config = dict(
    n_layer=9,
    attn_scale=0.0884,
    init_std_o=0.00654,
    warmup_steps=200,
    seq_len=256,
    doc_mask=True,
    steps=12540,
)
MLP neurons of a small language model. Each row is named by its layer, matrix (up: input weights) and neuron, and shows model dimensions 80-207. Each number is 128 + 24 x the weight over its row's rms, rounded and kept within 0 to 255. Numbers have three digits each.
Before each neuron's rows, "fires on" lists the tokens most often at its 100 highest values on Wikipedia text that the model never trained on.

fires on: " of", "s", "oc", " in", "-"
L2.up286:148104107136176103096129162142104160133114098084124148110106139150121097101145111148140122138134114096088106144119103149185106140132116112173121136152097153125121149134194101119124096172121134101155121099100156125113149100117131134114111089108067096140147138142141126170123149088079085083091098130125111170162104164124086150127112114140136163164127137063121122101115110143141143134175

fires on: " "
L6.up489:103109148172147135165127126170145130117137130166137106133133121146122128154134106126110103141110121164140123166135139142126129135121172169110129114154174088125135136155122096093163118120125123105139115134119135156195131150111129149106120141103107087112147097150133145133112147103195115158132127122147159170115124095127149128155115122149132160155119146089136146134062080142143124156117

fires on: " sh", " fl", " y", "le"
L6.up439:122142116123172113113151102121134143134139050152113108135115090091117117156114164124145121153135136124132143133111101119111168133086150133133183109182106088115150135113131079105126105091119108147147142152137166130141121146108138114130095163100112142109120170104153174172073112110125108126142154123101123084118117109165117151126149119130130153142140106119119144104146103110146137154156

fires on: " most", " all", "osed", " known", "ed", " such"
L6.up804:120120155138128129151155118131151134135111133153125118115102112092136110138132109125149150116135129090111166140128132174106091118145121143094107127149147141167145152120125081147098169119158132156140112125112094156106127093137135126162096120141084119141090142094126153078167112168140139129104114132127152111085128111131132146110128101106109114086126119093132129145090144104091126117121

fires on: " and", ",", "ly", " is", " very"
L6.up83:131130117134120123174141133129127093148097142125124132130150093111164100123103154128104148141147118137104168199106113176095128094137113165104066122169143098084138113173125105156154109147128126107130173158138137164132108101129142072106109171111105135113160154117142137151120098130134176133175119143130152112134128174138131076097156153141114143124125118135118136101128105144105117123118

fires on: "u", " ", "ic", ":", "h", "ey"
L2.up484:156077170072112131150120122144102150087167115102139108167171136119100143135118165136131133139108099104112137154125113120128139142107141170182128128125103134142138104136168106080121113132146154108129110124075107107119092094121135070109135102129127100141124120114127120177092180118096159116124127136133158133100099171138141102133118110126138085118164132131127185115104155145178076135126

fires on: ",", " after", " to", " for", "9", " that"
L6.up715:145095098139102102147142146134151184104144117112118131109092123139130116093152104119164122175135154102148138131141150124116119117134053138127174162117119161136101109161150146081158142119119119107095106125147139115090114044128122126141113150136149073158102136133110087149142163149137162081177150128120141160133135137128119092106121113170139134125120147121107131139180112112169109140101

fires on: "===", " she", " day", " year", " season", " he"
L2.up154:118160132143067112119108159126133124121082089107142103170127163102133122099151098125131058167172131125150129112116133113167091119105095118149109118123125139141161147126084151132132124141151152133104120166150148089175115130170142129112131093151124131167121133131164111149099134091134163138152115114147113147137160131116138062131132144183141103097129171153138099161141112137114164096113

fires on: ",", " the", ":", ".", " La", " a"
L6.up284:155169100148094189107102145148097095107137125141148136131133117148099104181128157142106111125175093082097102059138140157093158108146156089125127143132122084177119141106147082121134102119159169120144108140154104070078114103204132093154129114135125152122123152143162126119092092159094106107115131124100144141121108143156145131138143167131115147127141111125106133133119131159108153159131

fires on: "-", "le", " the", "se", ":", "ody"
L2.up608:094125097122108131154176113125094142118111106131120076134156104148142151126101083136118125202155124116108100145151126138119120150181098143158120090099173136135088125141113128151116151123135152082158097144106165104136171105108135094133161124130086118109175127112137154115116101104166120118128144122124153139171140108131103138109117122136124142146136108119128094140095082118109131087112

fires on: " ", " since", " By", " ob", " the", " in"
L6.up213:154106106109135113135126121161113145128117128086122097132132116107140190125122161134115116134118092159153152147161121124134093154115103145157154162167136144121148137133131098150118160102111119130172138089148086150138123100138118134148142149098125137177125143121134131102145143112166084116123147150137144139130126102132141111110142117102116136078113156130141165128141134157139135150153

fires on: " in", " the", " as", ","
L6.up641:161137113101092109140120117154120121138074167088158110137132127158105167118084125111096113142170128143132132130085140114131138152098137125103166154081142127118174125138103110140158160136107113135124164131136154132140126158119097103126177141116090164111179205102154174109125118122101140105129139174132142155107139098157112076126104073083118114089144147123120161175110115096132137127098

fires on: "-", ".", "0", "ord", "ab", "a"
L2.up922:154121187104123144078126117123133144115157172122145139165141137108128114085123115125159158156114085079117117134159137131114144145112130153145127156121079107130129128098142152127097130126135172111175115137161132145128119131106123097115114143146085151108135135142107138179087112149136177099149113121134142158109086085145118124119124159108107160149127114136123080121161139081064148147116

fires on: "-", "m", "t", "omm", "s", "ap"
L2.up53:169119133152140152134078150189186113118132114139138140149123106118126100119168119146140124103157147114063140110197109130160125113180163152109110094154169138150131061139125138131143135140126109157115133176133089122133145077109091142135113130116147130134110089162145153172099115138138143095084107135086092097134120126145136150111151159137130147139095125137108142132142125140167127149139

fires on: "-", "m", "ub", "um", "ul", "un"
L2.up352:102125102084163089180141127126146116156169121155146097131116107076148115086117147115118099160119129124127140108128142112123172129120119172171082112116113096120153133095081158140100107108128103093160113163118164098132096127123146091141133142127132143137108147106173168127166140134174148107125104115130122102147156144188107133098098094169128152118153163092076126136120156148151110105130

fires on: " re", "3", "t", "y", " on"
L6.up863:172158131106121141138166143101133102146069125106107131155128167113133146135144138127103080093121139136107104135105109126119150071140091136118161092138128148144117106122117143142157130097123112126090132123147148110139095138102075121147136089129179137162132136122119130165115108157099093094096125139136108128169132135191095104127147081071160141121090126124135112153140119167078099123155

fires on: " c", "at", " pro", " Day"
L6.up886:129105098132104084113141159148118136124149126133094142163155142149169150111109123085141123127111135119125088178126117100140143126117108134143169096127085129118144160102179140103167138132118160113159117097129107150117155117155097103129184159147131125125158118106123140112125130138132078104112163123143109092146128164140102138152129126149142145118108090096153136128158124124147093170137

fires on: "-", "ph", "erg", "st", "ar", ":"
L2.up1017:093123107131136115136123156118093083133146127073107125174124158137132109144161156109162128098082117165159117135124123151107163133115126141090131191108138101091126095128103111147180156127131156167113112065092152119122134108110129087121135155111123145068126118162151093076125129129199112117131104167155138130128110111107141164164135118123137102131072109122072104169154128142168138134107

fires on: "s", " of", "'", " and", "c", " overall"
L2.up520:101101146161133094127128121146136110131109172135136123117139127134125115114116148103075088148115103147114133095145134162110107124165186144138097120130126130100146117154149107125135157079134114170166111132134095101100087112190130133112111129118186139153127134124190086120146144116123105140135115143161119156191156092147132071130090146119096140132114123132093141137092171094142116090114

fires on: " B", " b", "\n"
L6.up564:122116142135108139139111093142154149145104155143133138149096190113156142142095116103133158134112170126087128083122100131122113130128113141168126155094097127134135096056098124085127126117153107140126143110134107143168105100136143167132120159115080111189122157137104161137145115099090135098130094143148100122161093167096149120178164127123140134102124122127125110172096132138177093121160

fires on: "s", " his", "at"
L6.up90:125130166142177104136122120198150119141117156114139091170112099139106102084105154140122122161129150115115116122124100166133108111123167147179128147123137181116153181111126124118144098152168123140156173066135143136154152112083123149162150103113120095156140094154102152121116114129104120133173118106107126093159095126138129146133103070083120181090141134107162180084128141119110127091121

fires on: "\n", "ac", "Spec"
L6.up688:136134185135114164104099138138094145096124113137156137130166130104108135107088146169103148137106176152108171101141143148112143124180100124181102097127092147137135132142147127101141097149132137092172154127157113157132107155148138104105131172100080159123161144113090154119157135120094141137128134132112098117070085123106120124180115127141141097084107114124086124097120129102121109158101

fires on: "-", " a", "/", " g", " f", " per"
L6.up817:127122073115126127130133138103112121099114140057129151137153141091152133121138093119127123140104117107108170116153090108174144127096173101102153122163143100172097160134115136122114108157125105123090098149120132126133150108098147143118162146116100133142144143179125106137125122158090115106144149125180178120160115129125121143103128148141063156115133110129112149128141128148111154121109

fires on: " T", " p", " New", "th", "p", " t"
L6.up951:106126154119158131125088140121135149171123111163133136159106153148082102183155112087148165144145157123133108076169148080168156088146129164109143105102100114133125106086142142139104131144103133100135137134125122114114167111092099131145111116106154152114077145132079141145121095132114090137145097103125127125099146106152142133120114104137160152080119152093157165150156119056104128126121

fires on: " St", " Act", " d", " sh", "st"
L6.up551:128188106063149125142131155180176124148105104132110101100097133173131142144133122098157110127158128119152110104119120161073127117118120126151145139119147082128110129098141138074104114114116124158154077139109093099128112129156107118138132127114146134135133167149110110092109104134139095102136139087133158143141164113089116127109129111120113107157151156117108150150152122136164151176120

fires on: " a", " also", " as", " being", " un"
L6.up545:145156131167112093125134100133087123100154140141139138125139165079090149146178149163153116153162127153135136138108150109139127125118128109105110082098134122125133139108088113143145066135124114136178082147149150120135106109116177084128166133126130133107167097139154120101115165113125142134106074123125131122086097111111127105149124100144110133138103149132072133140099134091158129166123

fires on: " of", "-", "ight"
L2.up343:129121119140148122099127102128119104112103094125147157139173124135124168143177100129138115104129089152207140134150137124118142126091143189154144119104124122132146147156160155194131140063109122139115100124090115144170159127086143139156164125103157103125136125106119133118126150114126136139121183085094132172137150129145121122107114117137121146116091067145124149123150095135149126103110

fires on: " |", " of", "ic", "ist", "ard"
L2.up313:089101093174143113130138158118117138128142092119122110111143092103143121113140078101135131158144117150155122122111180176081119136126131115158147085090130119081113149163151148181108184133127091168170145119089100127126086107171154153166146099137163115057158143123180163139102126160111100149117120141116104124123168133125115149127123147134130115145124132112139140102125099128124094114103

fires on: ",", " of", " to", "-", " more"
L6.up401:142153101149095138142163108147144114166102107156122133128095143114124111115158124128114129164146117087088130128145119121109081138169124136113132120134094167143096146162179113124129145125140156126158124171158138117089124107161118132121106172145141118134111119157142111152120094107095124129101115171117159097152126129142131130104114178191141164109131112135102137144095149108128129154073

fires on: "-", "==", " cor", ".", " sy", "ro"
L6.up327:128130110121107170146148122146113138115105125119123113118146127167146162154174116090117076089133089177156088169135133127150117162140131142130117110109157117126145081110127147112126124106111157077120165086151111145159124121102165070164137181128142133124126110120106119116133110115116100148088143122120112110111120113141127143144121163123149155062113121130128175131088102132115111124075

fires on: " a", " by", " in", " about", " on", " as"
L6.up575:089090130109098123107132134155115156107122160102096168205167159173110109091120129110149166147168117117134162126097108137140128094134133121103050158115140143145119128094141124126140092093152164135153135133119139114160067113108147143109155109142095103103105104104127144120145119121183108107120058120140150158134113109086138132129147123125126171110082151147102091120118132129136103171123

fires on: " ===", "===", " ==", "is", "==", ":"
L2.up317:123111123114113121153097123094124113152081127128155119139129140137118125129128100144124112109108082127196137121102129109159128084141093086113142164124151141140152138114120128119118108143126161162159147157134165128140050118143114155127177144106163132132177099122156151079121150138160136125104146145092146168131096133123105129117115134148191142107118123149106135113110145119144153107131

fires on: " a", " le", " s", " de", " ins"
L6.up1005:132137114123113130141127127160107113142111158118123124113126102148136096147096165129098098193167163103145171096161131130118133114126134151121175098146123080140111162126130141106150153138117132165132132153141112105134126114121113073148168088118173119122137135124128191134142092094113086073144168090169124178135119109136113162147120141116129117139145080130149122102165119159112132133135

fires on: " s", " f", " ", " S"
L6.up654:108120137116117118137129154080130158131107121133103094142141183158104129150146139113109077075124130081118089120174095113130100085114127116107127153134169173110108135203096135130128113161160097132121130143157168148140115154134164156087151146140123154158144149095184145146172155116117127117111115130136117115153153120127112149129163092138124111137151126127129150108112156075121125164120

fires on: "-", " as", " called", " or", " -"
L6.up404:146141124130141174162150118181154111126119128100079113175177095170130143131117112095122117148143105116111149126122127118135102146120149125168149139120108131166124145097139136111115116093136141129167109123157142145140132169097176128143122158106103180117147142148096084194147105095121094126177113156136153156202109140161127122102138138149083144085118139115143168118142129133117100106131

fires on: "-", ".", "aw", "th", "st"
L2.up36:086149144097140128102131160142132106107115145113132116130153155125093130112100144151149064129093136095139157128113129111110121130138154125176120145156143122146171108111117105116113120091157158148153118059130101153123123123122144114129106144140120198121150138119114128119107109159134131093137171121129168123092141151118118131148127155157099117103107110072104138146131142142169086090125

fires on: "\n", "==", " ", " =="
L6.up586:168162153163110137120119135105100128132157122077153105133084113160130136149096097144107134163122150126158084085173143126131104091111106137126113110105121103125096135144118129165102138122108112094127149113155065188159143104122159163170128124116156118145134149111156089143174140110105133142128114110108155085117115122140129129132151119104141148123134101131090120099076128111162124117148

fires on: ":", ",", "-", " as", " |"
L6.up40:102123120095129123155118111088086110128142166113158096161128178125062123115130120141139082163139119114167114151156127137161097150096168106091154117143105163134118152144135089141157116191126147148102117164130097164164138150122139121133121094129123120156138146167149125143110114122148131093137132119135141123110147179100113132114106133120114158117094120148159130088112086139118157115116

fires on: " |", " "
L2.up157:159123102112125128120117119129136163128170129115099141140129085145121130090165089120131143099133107109135118114108126127151147088123141116129138135159134112144179085127149123121145130147125134140133109135115146114047110129171156111078169135130123152128113113106164103096170147157149107132156102133179118130118152103115096138129147114123141156137156133142139140135119109133160092145154

fires on: " of", "-", "'", ",", " &", " and"
L2.up355:113150121133151127133127127188147097120109080106097110111119110115138154159133104148137147166084123108150137123147099128141107134127147174102103112159145081121122155122135117150175121165101090153175133113113169111091138116119136107188157130112113127123084147146120131135140106093152111071166184136147120142147108166118155101124164116134095103175124085141134095122145111138105148141125

fires on: ",", " v", " ", " |", " b", "-"
L6.up977:101081133084115100102142159132155122128123118150125116159122103160122102147071111092120089151144124111083166160104154132105136141111147110110165143135077161137153151119115128132191107106127102093155155145143128169084162119115148168107118153123151127136106136102135096125112169109103161131085104133155166124133126139097109124127137117118076123130122159122089081144152104156161120145114

fires on: "th", "h", "er", "b", "irst", " Comm"
L2.up30:120084162111148152089164125137171155145122138161167133145128153151151134134145093130135077154096135106105156126147112137141155129091092148159085152133141137084152110084118156162119123090118114127089152098171143056143164103122131132098137094144127132153136090125124127111103130121139140108109112167126135127141141123124127121101115167133120143097124169137116148158121095133124115162125

fires on: "s", " own", " only", "8", "the", "The"
L2.up662:133152169141157141152149102117144114118119169128100120127116137143053094095132110154106071115126160163113141126137138177097142196150141150153150116116137111165107153098114093137135159106129107139130163080126112074133166154129129124121157107091149127085127143182100144138144124117114156136144155142169110156162092103175166142122098130094123118131122135107099134083135157119107112095138

fires on: ",", ".", " than", ":"
L6.up945:128158115147121177123151109125117129129111125114106161137112117105124078100121139133137127139142137131108067122128131130166154146129092098131123133080076111111148172132126177142145136142121139081156134190092110115145131126108147130122135106138059103121145143151130063169108164102101145097112131156118119131158154130111145088105131099162088179169132134188106124130105146121128108141100

fires on: " of", " in", " or", " ob", "us"
L2.up816:160108125122131132117118120139110144142123129164129122137170106104099128170057123086087116163135113162115138162126129126153136154128122148148115115121174120131198160164132085139123124101136119114130130121149172136149111160166117141093076156087116155098150104087128150073123168146095103121115171181154136139123132135113139137156139160112162089125110109119149119124145178198118119151166

fires on: "|", ":", "N", "-", " |", "U"
L6.up934:170141109128107100169169136127142139114108133117116159143119094090140158082123140144114125113101100131099125115168088122148147086137121157104132117072126134131107107140069148154134145112165138126167116128137129119165111125144114082118125087121149100129159145110072154118118084153134142124115126118121095146105182145124107118095091113108130128168108129112140097124105144143091132146130

fires on: "el", "ER", " Gall", "on", "end", " received"
L2.up854:109100110144142143096115131127173143139185159140146111121148097142108153185136130152097142079095097110141128133149059134119102163113153158123126152136148121106128088107113111148096147117138125129110096130139118125119137129137157138065126144105151112151133153156140141101144141174112127154113088110139111142102165162132115151167121121114088151124094122125146101135150092139139121156118

fires on: " ", "K"
L6.up328:172117143126067123173158077112135149136165088130135147152136145138118133117129114131154092135151157111151172110141098140133155126111125162110117115127107107129127137153134093102118097136113124115128140126128085151159129115140125149138143139152115167120126110150147128172108169109079132121136137107148143116168095109147127118116138076154082086140100073119128135100089150141151125136181

fires on: "-", "ation", "oc", " members", "–", "minist"
L2.up113:096102133157100080083130140122084176076170142085152143146130190157137146126120156165160146145112121097176144129111127116136139146141176138146138153169114122124146088135152160091131119145125156137152122105128121160151147135117098128077141106124122152079170144131140136103097116119135096115116112107099153126146136147136081060113128165127121185125151110088135109123188127094134137118094

fires on: " |"
L2.up386:146128184157137115146120107094162113139140100171120184138144125145116110091160110120121115125140143134124090087125135155123097139115139129140145112119135113104166166107150141100167135139100148106115125146148161137079078121132119095119188114121112120117133124090176110111141160142156083147124148116133133109101132124154072076180158123165114112134160128183125110133116113130140077137109

fires on: "-", "at", "ital", "ap", " "
L2.up293:146153127170113098129116144165149076111122097149117134128129133122110084087135143170128100127130179121102171123122120120179150105167152126087117146127107129154139140122114121109146126135141094107123110130122127109131122163131121107171140123130117156136142130114126116177107122120125076118111152142145085115143123126131135077150093091175101182133128160131119144156115158148093130097135

fires on: " of", "-", " der", "===", "–"
L6.up166:102129161144119135145123106125177124099107120105170100116165135108136133081147127117125119126130141115092108124134127084141161131110170153105126111147146134128123107112137146142097109139128092140145171164162143134111124087164154076105126149093119155164164161130164129146140098096078133111104129122164129122170061114161120141167151114113106132166109123168135143126129147181079151155108

fires on: " w", " W", ".", "p", "w", "-"
L2.up61:125169146116066144072116145155133196121171132108129141120138187142127108107110125119152146145126096091123166134085112121126139150132109134127143194128132112097118134139115112127095133099153094120101148103154127115141145136151161145116116157120133156080140135154146149139105096106102166088167207123148105132133136152124110123093100113119111130115102127141087129139132159138121173136147

fires on: " o", " he", " en", " in"
L6.up63:093146097113171143094071173149139110130120149154156130178105104082139088129141166153092111142131131110154135132153097160107150091100121134152128140124138127150069155129158131118114147126142117140129130185124125099151083076088142146095094157120113128106154128139113113167120139123155071098092135115119132114144090121095144146122142173136124127115120111105083149108153158105140195171151

fires on: "'", "or", "b", "ty", "er"
L2.up687:107102180147124098100112155144147146175062147146136094133116151116142143101108075121172131119127136115135183138104116143116132116118119090135110129155101121100109139099141170170173161122154113132171136106117110101174138120102137125133145091152104109153109114135109129068137110100138113129099111142123162180091102111186153129079137100141093149165123125063129121130153104125134169138137

fires on: " \"", " o", " in", " [", " he", "0"
L6.up667:108128137090169137130170136151122151143074150097145160111076147091086139152115109105124145175111107132137145106127112095123138101126172148130151090085143088148125138112157141125188127111124164125174104145115162142158121055085144162112140119117120103120095148132118128133163143106148096118063116135136137150145132134130141115132191103139144130111144164169096174157109164115142140161109

fires on: " G", " T", " \"", "ol", "y"
L6.up900:162128077089122125138109114150168139137126134079169110174158109129122125151140106147134165130131193111109124078137149170150147145116125109135097158178095085157131145134149130126145116131119135098129070123169133161103139117095106134110121104122132090139113112058110135136140158115101185074127134121135131093156138094096116134155117139138138141138151093159121112120122096134181109109121

fires on: " C", " ent", " ar", "ar", " Bar", " comp"
L6.up125:134125141119128159122135122134110156139150157147150159152137115093061145120147133092099128110121127136123084127120064140138143094087118117133090122108129153128129144134155111128152124105129126095112175153126145126113129132137148082135111119180141093102116160145104110126124161151128107156140129152121207106154117099113077135164102083180104114146118099155142133135113149164124120143142

fires on: "an", "y", "s", "'", "ic"
L2.up345:109127129123111127174151143162125118116108149132132141097143174148081181111139155141117142153071127115153109128132123104138129151089151152133136135123125117130101095123125110167146165159128097076119146155160113125125104086142147157124136138118102145123091123171119135093088139105114130148174095134152121124106137119148095096111131129141115131141066163137115170140152119140106197090164

fires on: " and", " the", ",", ":", " their"
L6.up249:059126130141127127163138113165103119135140145118106143131113093128134142114162168135098164127148089129117099124165125142109094121149098160103123085150127138153123134146130174114127097139131106128132137097120142150096069136106176110151132195137146105165135153129117170154123190125106115116106139119130169155147098140133118093135134111138101137140133119128171131112136136155135147137106

fires on: "s", "z", "io", "o", "ond", "ón"
L2.up689:111099086116128112140126185148109135112102148159109132140102115139131153109110114130133157131141076144107127117115130166125107101169134132111172111167118110135139102129076112172129124143173084138124115187113104132082124128135139135139115133111117110153107151118114138123140178138127137160112151165125147125161093155137124138123145119152085129112084069123098129168120114149112154102107

fires on: " Al", "Al", " Az", " Sa"
L2.up315:121160100096139100135128135115125155124145132163165101145161125126096157171096140141160175115133117087166111133162146121116145156097089126102126153123094142155117101115143122130174124134136198120126149162183091121120143155106114153093130133113101141134089106128131144136142085105127139107116126083139141113092120114151144136126113120124147076098131190123138102141106106141155150105165

fires on: ".", " ", ",", " of", " the"
L6.up813:128115137109074152119104165155147140109120094096158129092147104110158139153139135133131194098142091120161136160101131123118127148119138108113133116140136094180097117135114109099149130130124131122127186152150118128078094155137140098149149141097142123155147133095144149136083118117132116089128130095092113113153113143154109119148122147139122138192153070150145146119105129143114161128153

fires on: " |", " fund", "-", " review", "h", " form"
L2.up841:102107134075151131097124228175197120129121149133118138123148109143068100134108098127118111088141117120078076130126088118163109149124144118089120106155106145120134147144135117156128117143163139124127135196144135119099154120129155143108118110126091119183142147149169147122121109089133130133133122102095135164107120119102137105142181142172120118080140119122147108130098119116152101186154

fires on: " ", "in", "fl", "os"
L2.up793:179146148139135161123147132118149163140110125153148130130091133146136129141080129088107152148106166087116157134126135133118130128105117130118107137149148114134082115175117134145135131083125153111124117145089123121128104106100157153131143133153101096117087108185155138122120102068174124113147141119165143127135143108113139133094177149127138116109105129114132080119126115189148125144129

fires on: "am", "a", "uk", "und", "ah", "w"
L2.up714:155167140119149147117084158108091129148122115115126146116134113105134173108134098143151135091158082095143150133076127114109147145112141117123089153116167122164133181140111109158151121072128129154181141157121175159144125128159166132084108101154129088116108137142113122162150135124140122166148105151118149110135113122120149124105127116135099126148121129090125100128127188061136177151115

fires on: " born", " the", "y", "Early", "ish", ":"
L2.up499:118120091122107117135151160098135136129130107141135144147097145134107158128127119100130138111126168117131093135121129140104104132138113104152147133131113102152119141131086162077169153103170164144130137132139115137157098102150132128109166166104143123175136115128117137099142118095146133125146125154104117136109126094157126169097145148102158144120143085093116151146162112112141209118151

fires on: " M", " States", "M", "p", "th"
L6.up824:125125124129168169139091106141142134091149161127123124185125150167121134153164056148163155105099137084127100137152099114169140176139085141103162108172149154145147124117135130075137127125108163134103125119132109132116193080090089129137140122144118141154124144063153121112133117168108121164153149136111107173117142129116124098070056138168125140105165121115121140140136139130108107134118

fires on: "h", "-", "m", " same", ";"
L2.up734:109074069127137126110091136132121140125147131103153166140111123116119094140153106129125113094137137120120136154132113095141176154121139128144140128127145136123124101142150138133095094111154122168091106144117107144189136161111106118158170105132136163111133126128129136128122153158127152141079174108140140094076076104114092100151163156146111141118095130119088137134113129145169131159181

fires on: " w", " res", " has", " have", " is", " W"
L6.up669:134136138118123105128148147118121148114117150124107150093109152127097136125184118145120142137083115118099109151106089146107088116131111181146146122108105105115090103165098149175101089091142127116083142156155137114103142140110137096106129178139139079141120114149162155161166116207088125127122200151169155120144122164117118106129170140092131143137143131125090113154165153162167085098140

fires on: "\n", "==", " ==", " the"
L6.up239:114162129125089092100167107121117175126115122117090143140105114159162168179118138121117127149122162139131119124133122103107106126094148090122108106137107126109101102129149140141127183109132163122169140132168130199115128081188138156144130118139082120133145141151133138125189156104097120116127137129104176128105157107156094106113114104127117150144145116114116121126087107138111089114120

fires on: ",", ".", ")", " \"", "]"
L6.up268:138151183116128141151113146149099095141116127093107164101165121098127117126145134099141058109119113143163095152157071129096154152139147160096133153126145086162125135110185139115121139145186146151154139150118159119104105113167129084122140132109172126121130143117144145146136093111117160109104150088102149119116143160121155113128115113135063102158162142134124136169130125096110094061128

fires on: " to", " may", "t", "3", "|"
L6.up838:181165130120102116165101155072141127161064151146107051125107129086149143139133145127080132163131167075134116123152119114131147176187081134118118113141089099129123120129134154161120089132085103150140088126122142117112146135137135151165089124121124093136122115157139179110138150169095088127090127110085089125130129125129139108119107151165112123112111113120133097127168146180124074110152

fires on: "-", "if", "th", "ph", "im", "hel"
L2.up673:095122090100155129135156139112134107135132096105130128120124184142142147152105089130148123137093105115113135154142165104150101149106122143112198128102140073122146091111113130158172138139129128122162169134106161105147126093151138120121095110132098174125124190138164112124139106105146170117104087120137105141106145070155116095106108105165161131158117165129105094150109149106107135142166

fires on: " v", "c", "am", ":", "-"
L2.up540:119132147144145125119121170129097148144149099127128121154123114151109113130123120116126097098098129083129093144129087137100107144125148152133160134127119096114107137125108102122168089172153104141085147142140133166163090127110111131166118108111145109174155139136157129100143147136086168142129162141160162146118160126114085095133153101156100139141129136125088156096128134176100137062169

fires on: "p", "s", "d", "nd", "ex", "-"
L2.up532:141129134089180101088151131153077162114136134121125131144161129124097133149145113127131144124096138100093144159130140164135130113118130139186126136194150169089151139140169142126111120106111164147110100106137071125109141114110127096174118092126115071156158123118162133102118124176139117114126126095112110124124153133144091131089162141151130146145118147112123113145121095151119160157139

fires on: " |", " after", " when", "N", " following"
L2.up858:093081118154128152098100153106154143146141142105154150108125152117100130129128175154152144117137120114130098089143148148154142124119065118121173134116142112151121124133127139142102089154144085117074118114182101128083075139152114138092123106134121148138160139134149133141132161107111121124159123180132110124123161091142135119099118161110115097121156139165093139123106096134135171104146

fires on: " w", " \"", " int", "'", "osed", " s"
L6.up12:101105153122105113132137120109146126113167143100137086162103175072104104122106111120103144140148109119142136147123148187112105150131117140141129111135125143102098134133141077155103138112107107143102136114083150122127146078138147118128165109094155130157099110118145111106165103163122101101164110129144140136124129151158115139114161127093146130150160125129122155145134130113090116126133

fires on: " ", " ("
L6.up963:184118120113107131148116160137138133140127091142166134167161168109132144124145111117085125114175169134123137131185106106106128147134141139156121102119127087126097151144117115117127074110155127118115135101135131138119118149115145113152141133138142143163163088087175132143129097199124113091124146097154167154146091128101123154120113156149099111121117143135131143082122183152150119125181

fires on: "s", "A", "D", "9", "2", "1"
L2.up896:147114145116126089146157128192113108119107126130116120169112110120127141120104143146116128156094131136134128127157125155110113129075141091099120127135145137123120119116144086127118094140154137130174081138138144107137135127098121119178110169077128148084118152124117125108085123162129126129144122125101083128170127108151102142126158134166099090136137169125147156092158140125108114136088